Part of a small language model's weights: a variant of Adam for these matrices.
MLP neurons of a small language model. Each row is named by its layer, matrix (down: output weights) and neuron, and shows model dimensions 240-367. Each number is 128 + 32 x the weight over its row's rms, rounded and kept within 0 to 255. Numbers have three digits each.
After each neuron's rows, "fires before" lists the tokens most often just after its 100 highest values on Wikipedia text that the model never trained on; "raises" lists the tokens whose logits its output raises most directly, leaving later layers aside.

L8.down490:141135051105157160081166090148073136188143159150112090135126091042181121079135107142193123140158151146121136143128134138116100146129053110145111150120138163162015121104134118122091120147120078113081103141097151163145060083137045168114106146116078127133200144109129119123125195148116091181161053135137209079127093106146124145134105109092159167154165093156135116127078119136155093151081
fires before: "1", "2", ",", "3", "6"
raises: ",", " the", " this", " that", "th"

L8.down1301:149124097174114134118155191070122084157123138145122133163085152116130188166145156136177152134242081101134111123144153167128133093150135124117104131128081132129123125148173137181134162113104087112073093209141133092131108108091144123087100127112124105113151125176183097102119168153149132127146173119068079177164112147050167123109147103094123145160108114125131159152089138089122104111138
fires before: " Good", "[", "ly", "my", " Male"
raises: "ly", "ely", "fully", "ally", "ible"

L8.down1541:153138128133127151100172116121135130130098091083150163161162131137158157127137169174136168111189115207087148158183047124096136147081109166131079138075089140090162090070078095111160086187141128121158122134123134157184057089159147124131135181149109127132171150112122135109086092135134101160219164124103108169165133116086123157096155138134125101095109116101137114079138155135136072122114
fires before: "\n", "-", "|"
raises: "\n", "|", "Source", " -", ".:"

L8.down882:063131183164122152122113071132144111149109127093102065087121142138103142106123141128129092157149127125111065143107126048085114117116090118129171146134096113126113111125143034118154154122071175136150113133150136160181056165124130097096105082127140132162140153150148203127229187185135146095084146161104108112133101173211120091123119107069084153141129168153150162062128125166093103067103
fires before: ".", " ", "0", "2", "6", "1"
raises: " Total", "0", " Saints", "3", "."

L8.down1573:092108151076160112069138111083131118091142078111122054147123111131069139153171148103147104199150132093176142153079147164141146120141119086100168164099178128096097095097089120183086120124129090130143130129137121073191123188133122111112096102083155130134150125129147159143075123139067202137137149189102145133093158063102155188152150155124095098139085133081163164148097117105215160113138
fires before: "0", "2", "4", "3", "9"
raises: "',", "ship", "’", "7", "5"

L8.down1727:130093094173155125200125135049166173111094147142122119073130056153061141205162111107124204108073081118120146136136089077153158112114145147137132127208160134128137134117091149132110156064151157068086079105142047103138093112091090077136124120162174133121112131183139089121106127148086187142134167137182188079130115052066151123134191168145145136136091184119181099113168085124150123085139
fires before: ":", " ", "4", "2", "3"
raises: ":", "):", " :", " ", "lan"

L8.down1239:119128164130095099123090092100118136120124135115151135157065152145116136135151151213122096161093117144150141119107133111129108095119144122116169100146147126122084058110136130096109056136163121118167097174157126149142175132145104075150087061115104145111169110111090121106119173163084111121152125104092248152100092185124112149173139091119121109165100106135142149070131078079092060097172
fires before: ",", "0", "8", "3"
raises: "3", "2", "4", "7", "6"

L8.down961:147151169104135138157146145039152083106195098099162102112120112117161198149162148110191113134181124176132138087128113079186132110119126095100091134131088113093176140144143117154144128216111127130122086138137103092191105076170121119175108098085119118160174091080146094081148152160154112137100053086122165160118138141152133112124140113145078140071127199103115132140141089141113118131099
fires before: "\n", " "
raises: "\n", "yard", " Notes", "==", ".)"

L2.down1446:152138101108076152100087091112141131076107102103177187134170138094154134113058088114144132118124115135106173086130083129116112123144092133155134089152102147071157133138133067117136155169140094122125204114180121140114082150066149123130079107132065093156173168146085173115106202114145122164121131163091146149202045173107113152158083124057125128141140111144134165106134115138184084089115
fires before: "\n", " The", " She", " He"
raises: " |", "\n", " ;", ";", "|---|---|---|---"

L8.down527:114154211167079147115090121121138111147120028127122148114142113164178108137132117138140160097155112134108136120140115077149093056120099120145110059152126117118157118120083057122099120176098127096121124073141141110129119141142158159162147117129126127160118100058097149133167141189111130126167131123146198123115121141101188081111140115149090119126123167097147097112179100095176079100130
fires before: "\n", " The", " I", " In"
raises: "\n", " Other", " Of", " The", " A"

L8.down1461:115090118118110070190162081152110152121129118129075161142148120145111114149135120119094160074137140157139179111121145117137147116143103093103076152112129109076113114094135058154083172182101096093113167134075083156103185072090152095165049120148140155153140136133134092050091154135143141144091137129086176134145135096071103133107201102125077116138157129119172127143128107165121077200128
fires before: "1", "2", "3", "7", "5", "6"
raises: "ence", "ions", "′", "ulus", "ables"

L8.down1293:108086126113109162122074040093150152071136123077128182105124113113180093078066121092124166121139168142097088079142166165153169099117149150134105092094127070115142150127058176198084078145138135149128070189129159095134170151125109127173042098092130117118123114119148162085135217101084109136121097122122185163099097177089179070176091107116119155093143148097144082066176123138096132107117
fires before: ".", "0", "8", "9", "2", "4"
raises: ".", "/", "us", ":", ".\""

L8.down557:079138090157135138152126150099106137064073140127194097078149143117104092227095126129093105088190102096113106098068102149086119170085126167165149064080082093126130126187096172141120110120120091122107120120131119114140136158191099061114066134168133113197129154089154164130101134114165128140162049074143172180048173135100134137162190101141099107119151143118140117205136140145174126167143
fires before: "3", "6", "5", "7", "4"
raises: "aged", "ened", "led", "eg", "ening"

L8.down1048:101105124127126130219215131105174135157123181103142048083085080131129086151114131194187123147105149093134176131190136167116098131067079130109146067105147164099125149147118102098151132099173082107088181083163145083093104164126109169157120094129132101131125081164133079175127096101059115073145083148136056191098111145159114144098151100134147073140163142160134087116144118076102096103138
fires before: " the", "om", " least"
raises: " its", "oll", "hen", " an", "orn"

L8.down377:153162141127110140120122106091171099133078078080148121097139149131213138106158109174177137075181127111146117151124097150142155114124134127109096118137112129143112141169134094108113117216078177130157148080106119127119099100116152148140125119136079125159119086100135102101156171180153196185085129087069147098179148110115138087122116138142086125091152161094122148116157153151119071113062
fires before: "\n", " He"
raises: "\n", " He", " Other", " His", " They"